From a checkpoint of a small transformer trained on Wikipedia.
Architecture: LayerNorm before each block, attention and MLP in parallel.
MLP neurons of a small language model. Each row is named by its layer, matrix (up: input weights) and neuron, and shows model dimensions 0-255. Each number is 128 + 24 x the weight over its row's rms, rounded and kept within 0 to 255. Numbers have three digits each.
After each neuron's rows, "fires in" lists the words (lower case) most often at its 100 highest values on Wikipedia text that the model never trained on. A number after a token or word is its count.

L2.up28:182148096108128141118127115144111143133119131108136143119118105149128106123118145113114087119182085130145148120122142111117102101089142161161151212130124168122125118144071067146093129152127124110147119184172146118105119157137085121125134171109077153159124117103147109174114116114094104152141120133151131103123109124205105133139161136128116188134153176153157112114123158109155100109113122116134157143147161092149204069107156099152151096097136106108135141139130116144120103137104133099124123115133109131135121082130134170114085117140103115106123098162115163126117134111165140130118136155129109160100140119090148129103119143112117109127166151129175144109096135127152110117098100126119105125147138128128167124154132117120133131180144108152093140132117153109125118123120119
fires in: "2021" 18, "2022" 15, "2024" 15, "2025" 14, "2023" 13

L8.up435:111140135130114117095143129122113123127141135138136180138137134101066115102129097117129121124125108104122141118145112106114123142090150106152091148182169112129113147116118134100116131150118156125113164113131098097164156129136161150103108121144156157160182145108148144139144157132130121138109146175123135153118130135144121106119111121157109125147111101118116129134187168107142118099119146126116117071117104135130158127123129126148118108138146121157133107129169158164141200167141104152147104069176159097091127119171129150087122094137081151148108112162130140109132156121077127123070108172122144066122123119147160144120120130099151154100137120115156139112141129145104122081125099188097120146125098181177152148126147106121146086118071132115136102104120116107103098108110138
fires in: "they" 18, "including" 17, "includes" 9, "include" 6, "some" 5, "included" 5

L9.up77:118122103123098120123133154148129130138139072131147097150141147120138079125089094147118135133056099086118084125145137154125113183140178170145112099081125155108115120145140137114181139172108136130114095149111118172102121162108117127102099071145090122130145113144142127094122115147139094137142145154164167124095106094112141165124126124141145129130131079119175135129150110144138121122122135122116116131117137129169139149094070113115079124144131139144168118123141147117124148159107130120126127120126147091170093119108105118151146083101129071138117134111144116161129140081146106134127151100145137152130103175130127159142150163102122157111122144156126112137116123119147117147146064146147142085100119141120131138115139119129175114137131135179118109106162159150114138115100212
fires in: "between" 41, "county" 17

L8.up143:119065150156167079121157186182146110128112080130158142091143145152136110135147107129104124124122132121148102102107170094148164186131120150067117104162160125118090123159111127176126126109117124135171148142138114118139135100107103094127110123138108131134112142123144131128127132104185134094085117113105131117097164150104154121105148151120123115130126091153117138135094128147106147129146158131135125134133138111144144158138150122147143148119103148123093080128139134165092108148131100110070124124063138111126153145138131144137148079072154147131151058122150166124113155160166156148116180129118132090125103143126114060129136098119142125129152104103137142100146138149154156126084123134150130099135173102094120136099131119126151156124121105130124088105135145131088147139137131
fires in: "between" 31, "an" 27, "received" 12, "receive" 4

L9.up15:136146113113113083116122127081113144071110118083054134135139126140106134171104156153135161144161138134127150078067117117175177085122128086090127161131115137146125144147125150138165114125129110120119168139177121138154136098128109122137105117116099132154152106132104122126126156143137101109141110141100094110131105143126127129145111147100096099096150108132133129129148108148125135124127110090153151138134176120133129164137191097133128103130147123135113158110159077121140118157161162121175154123063130125158133127173110118145099142152087146114164138124150074143142111143113124150151119140145133134138144114118164143126138102114081092178123103132139166081145152109140118131117122114111148115154120127128128085101136137128158143146085121116179185079131139090145127122158107
fires in: "university" 20, "women" 12, "smith" 10, "website" 9, "french" 7, "multiple" 4

L5.up269:096106139141184078153173162138108162112119125094136129117175126140122143140114130127118133106115147149086105102122162151201133125158142111100092141138154103132101143076123143130134123094120131112152131127141129143095137135134137124151136125172094111122132160158125133094102109096127139068132097139120149111160113150116144150132112118110102139099119112108103102135130118082115081121143120145141128102166130124097126132128100161160092135094145129136184109100125137119172150100113084184177109167125101177124137114124151101067147147157128151139146154122069140092133084093134149148138158122146166149147142095127168125132178107121143161104148173142111144102135125123134094146130106172113112125131083130107106142126145121098116131122118125133132148111178166160128130112101137
fires in: "used" 19, "use" 10, "usually" 8, "using" 7, "uses" 4, "korea" 4

L6.up395:087148110129142139171110107147203098119142117121124159156136127109112127148096125119146146099081138128117129132159142112105152170102138057073174150130101102117171170127111167136159124105116132172095141153132103136124098128128133120143159168139095111118160115123160133145113150133154105087146110113095133146196113135131115124136116131137133127098174141091115111093177180108166104163122101132141122104113108121125121126133126136146124160098112101133120121153164106091119158139118130130104150128089152140119103117130078142094129134154106146151107149115088117074168150086116117101168133139133122118105104112147127142148149112123175101130152116111145129179102144103132129141142118143140164139127121131126152135125091083100106144126156130117126194138107133127112088080094129
fires in: "including" 18, "information" 10, "includes" 9, "include" 8, "included" 6, "instead" 5

L6.up195:138133138124148135101132112141098116180132128111113113137088103129127104117141121105135104114160127104090103155160133143129106162152151142144114126098113110139108109148158179121161172109113162129140079110133143145132144125141116148158086090177103135115089135155130096140127109124098138080112111092099115073112133099091154146158139157120103095132108156186141097103151145129116068154154091138140135111188129144102108087136087115096100139169129141139149130088104121144116113177110111118116159140155118162140116097132110132130082188146165127100136158167103107109131132114109143088134143163099123136124102126132113151161137171133152135147161128145091107138171092155098114164102102128135117174126137136113135153150134140147099130145150108102146116179164138131150102147109149
fires in: "career" 28, "footballer" 6, "football" 5, "championship" 5, "goals" 5, "guitars" 4

L2.up170:129157152156112136194201107099149131116183146138139130142098124109116115135108126159109176100086146140117121160175087106104151099118109110152133123128124091119115117155150126104143142124144108116123126075142154150120117104056109137118175158148103126129148121081146128113125096181120118135137114131137164105104103167126108140120149179088130107140142156104126118105135143125101095145117116125118150113115145158148136150140154149128128125140136141162108121089118103137156148101124148081126148200095106120115151127164103056173128130145114112150132107130163095121139107155105093099147109131120167135131110142106099127100162110163126179102111152112107117117133087099109138127150137119123128149134098141128132110114140091091123157131118189108124126115173160143134119106153140
fires in: "between" 31, "established" 14, "two" 6, "notable" 5, "travel" 4

L12.up47:102101174103161182143080145121143119128152102116142121102131115156127154151109112195100171135151152105140115170138147072104101141113142121111159142098155168136119124104119122135114133116131125074110125083105160139134136127148120145142110130145111186099134158155083092128144114139138094112118111127101139169130145111111149144100100146192113165095142161107151164096122096138149121117133165114187170153103107152140163131134168146144136128108137125158121136132121152111181109136124109096131124117087136108143125137138126110130133100105085124115129123101156090119174135143144096134100125115108186140129125126154121119100091122129170115152143150089130155101104124136093112125088144142114123085117142136108088140100123151124126119138152101099087180098109131093152163143148124
fires in: "november" 15, "january" 14, "may" 12, "april" 11, "december" 10, "october" 7

L3.up231:129132143161113113161155123107156167152147155147115102133084158131119087134132139123177145115157097124119188129149113148120135070079125100118110121154088137108090078148143144165139098122137116142157122122132101133101139096122112166112093081104165153171106148127130147142144163085109177142167131112105138105132128090121126112133127105156112112176101116129082128114115132135143148140124111153130098124169103102129129154120106125167143134122099156110140147097153102124111133106146122121107137111134087111103141142161132148129151145147151083170197151140134129094129131102120142112108143136145163124104128152071159128076154142144071140134144107147110168126145115122067076118137186154104128127125089136124123152165125124113116132127135135139114096127097089150138151136140094
fires in: "business" 12, "name" 11, "named" 11, "tournament" 11, "tournaments" 5

L9.up4:137125114134130066153143096134125133143092142129180127117157135135132118156111116149167127122149076093122131133133145140143124130117109138144125119155145118139131126159109132083084117085129167132130123126127122113109112102098106063091156094169112159150142143143121118116129132102154145146104154123159115113151135139152149154114111140104119095113146102150161137135137158161103159128112110087147095158117097185143164183133090166132149137157179116119124153141076144131126086154087130100132138107093143120074143120115123090117124115101090158143106135163110113135134154141128138111131121119102124145149125114136102159124129147159126182131141145147114116157116154164136116154106103076136112135142147126149082131155096113110095151096108144187105060115177129112184144120089133
fires in: "their" 31, "they" 16, "between" 12, "none" 8, "no" 4

L5.up333:132097092138165174144107092116126144114126112098134124135130144095152114143132139134118146155182082101098146106094154130133118096110130087117120182141097155127116118082109068066140115152123147128140131106137135153120132123119129179117103089099105149140143140119123173138141127112172126128114096118147128133123122108077115140160106143150120174116141137153115158135133142158127114166139166111120089144114126125154117075099124107124152096128135142148105107076143084138104114142140127180168080086145121142130148096124128133117153090150163108148112091113099110163140097180161123114196114134148120147105152088169115092106128110143090122140113140151110138085157124136152136152122111105140152151128156139140163100150092155101139163150131135094146121170115132146144121152140141
fires in: "after" 15, "in" 11, "on" 9, "according" 8, "for" 8, "preceded" 7

L6.up328:121090134133164127177153131110138110135124138110103089125142112155127136093101132150146117162108116122123157093124131141137150129101121133133096149176135137138134144129156097133081133151142153138109145133142133100127142135144126124104168155117152112162099166094164093163118118146111177160151097115116123110085100156110139095072181121162102123127145132133149093152094136143121102138125128125136154172195123124112157129148131112123076067139126135139152126120089125188104146127126100100112079132099086143150114137128128168156120101081108131126139110111141158149128133074106102125134128124103134176149093137106096141128165103107111121118126178139159148117136097154135152183116158159125072151108115122118120146107107138118115122170126135120144127139179083161101077129134116
fires in: "county" 31, "party" 17, "museum" 8, "countries" 7, "cultural" 5

L8.up111:139128145127128136136142129138141109132136158146119107100097168116116099085142106136142123126123138164093129141088136093131103122156155165099104154097168111137114081119111148128138146071181188155128123087141145123117096116092118134078104170172171120112130090146155108113131151098147109110151150098151145118127108121096147121104114135111089107113123132160167121162141111130132127139127155071150131120206114087098139174158164139116116119125133126107082105119130176112145088123142102145145099152145131127112168092148146094118105139142130125118133133109132141066180159134113163142104105100122160167130077144109108079113144099128141141137135130145157146118141146107140170114096120145136118127124137137156153117100091109148138151103192133126116113130120106100122148106159128
fires in: "league" 16, "january" 16, "km" 8, "april" 8, "cest" 6, "binomial" 6

L6.up474:129132125132067096112083127109126099136162099155155144152163156140134113168130166112149109159107084150148168148138152124113165115135130135175087107136115079112119151097134186140094141135141134138129143100129173152175121122069120097127146099114134138125146131128164169088158130112091143105141100127153119150125103110080118131145091143095100109110118163127157127112106102150125146155141121140137108118129129073097152175144117158144109112129129190131145142150199174155118079131100096112119128117175156131102123142136101130176110131127152127158131113126107130152130132112113133142098123114096101098160115144147145121097078143127166143078115103159140114118119122132125144112136119125094125162144088162129145140113117127110162125113132158136121169091141107108099115127138087
fires in: "between" 31, "as" 13, "september" 6, "setting" 4

L5.up166:129071144136074131133138090154108131140067125124128119144157099124113062097136079140130094122156097088137113129133147120134109089134159139116137132125055115130132121142126126150150092139141101141135105152168116122091143145127136158132133135150117125136120173127133111100135133093137158106154062105112155110131143132124131128099110169167123137100133121115170144168089107137145157098126146132112134139142132105173155122103131084116131157118116158133129144154121106095133140142104117136152163095116096142114127148187106139101129090138153123078118161129123164116123142103118160133128159178131147145159150116108124108152160089159124137121140094154151083092154154138123146148103089164134148135094133129138133139167158105148174166151119108096116139115149122113100141121080193
fires in: "through" 34, "while" 18, "father" 7, "published" 4

L6.up226:164150142134151150131094112132130130120134129181117154100141126114130129127101164104143159165133147139143143103170127109126141108086171151107151113106123134109127100138137124131140145112114127100084123111120115123155128140141106149092143103145089142112128171168094144120119148140114159130137116128138120118144148164086107137121112136136128132113114124127089128134137130119101149142122150137138155091169116114091137105147105113150120133158116118091129114127152132126096127140171121117130107108160094127205136111069131129152127161146109163141154136117098145115087105167171080142088174130143109116132121118128098133173177111152106116127150128091119077150126123158149119126098118167094139139135110103096140019078083121118148195176139111145106173151105102110143126126107126
fires in: "of" 27, "most" 10, "italy" 6, "binomial" 6, "more" 5

L5.up118:106136152142174128114138157149170180148106147136160165089101138142131123162108151125110126166185115149106100136106161120128140177158132163113117167111122141125146130145126072126158111135117103101110123141171169113115147097123108125075108135182121105141118126146132112093137092143119147102129131083166131128147119128108165117066135110149128130126095097121118125105113137107150116161136143109149141114061086070113115104075104137114096139159143098112125125161104120149107144122162140122183153126150088190137109123135086156133106094134140174149125086101132113106145103132120086135154129118130151138128139131105144156152150141158133146129149159136105088141117148134081106099115113133111103178132132122108155155118125173130145121120141133183140127131117099128106119107132107
fires in: "its" 50, "my" 5, "force" 4

L5.up323:172148130185087154093130123087156134205112138102088127164146096120158126134124146127193169171130104150128144135090148091109106121107116126133120080089145127123135119118151066112120146122117146137132120135131149155151129119149117100135111078121121157115132087109067162138130088166128131180134171097119165106136165154193113143103112154138104162134104128128119137145097144110159141157110137100146125132152138169161105126091134129137131117120117167163068114120144127128114094135095115096136109099122109140140123143105162133141120143107181128089119136116130099153129129144145158129141140124119140133093108106160145128131136106129147180143119159136098109117117137125169142104135113098150120120118149094110149116098122133103127083168123150119145117134155117090105087147106156
fires in: "has" 30, "la" 11, "be" 9, "when" 7, "while" 7

L6.up382:129141107165134102161154149173128118110136116129134086101105120118163104147104154117141127121156097122160075129116133133144076105118132172164114103083081136107104113111138089128134107109144132129116118112153141133097133105147101113103140124175145105099135154146101103104155157146147129157131122131121113097146135146136112130074155142120111095142105199149156130104130168187118137146146116134149143123151120122154155101146096135138101138141117102117176150116143188132073096136140126132161156104133105155130093104113080090109119070146086160155100140136104129089150144132108164102087090130140150144130124117138114110147154153123129156099131136121151130119179108170095177147097114112143136159141151150099166150128094131141092101155145134106128103078156110130143137140137137
fires in: "between" 25, "they" 14, "through" 12, "while" 6, "without" 5

L8.up425:117096140118139181137137183121129124154131149126127148117129105101170143146155115118190128118117141115107114083120156138076155113131132116149139161103147154157091081058117104116104111139114127142172168132152117114163120096137097113109116129164129092129150135176161142127175131119097118136149131157112144106155126127146154147104104116143120100141124130112116088155101119119131120104102159172135181120122146124100129103145112121142079098099116098150095123155152116139081141129121107099131144083135151140119111126102089110160124149168103161119116129105141120126132084086118120086189091151138097133123150134178109137108137142134162089137181173102160116100127117152119131126180148138115119144146165133119141079132108151080141116094116131181113120122139117147142134128139122
fires in: "a" 26, "of" 10, "its" 7, "party" 6, "class" 5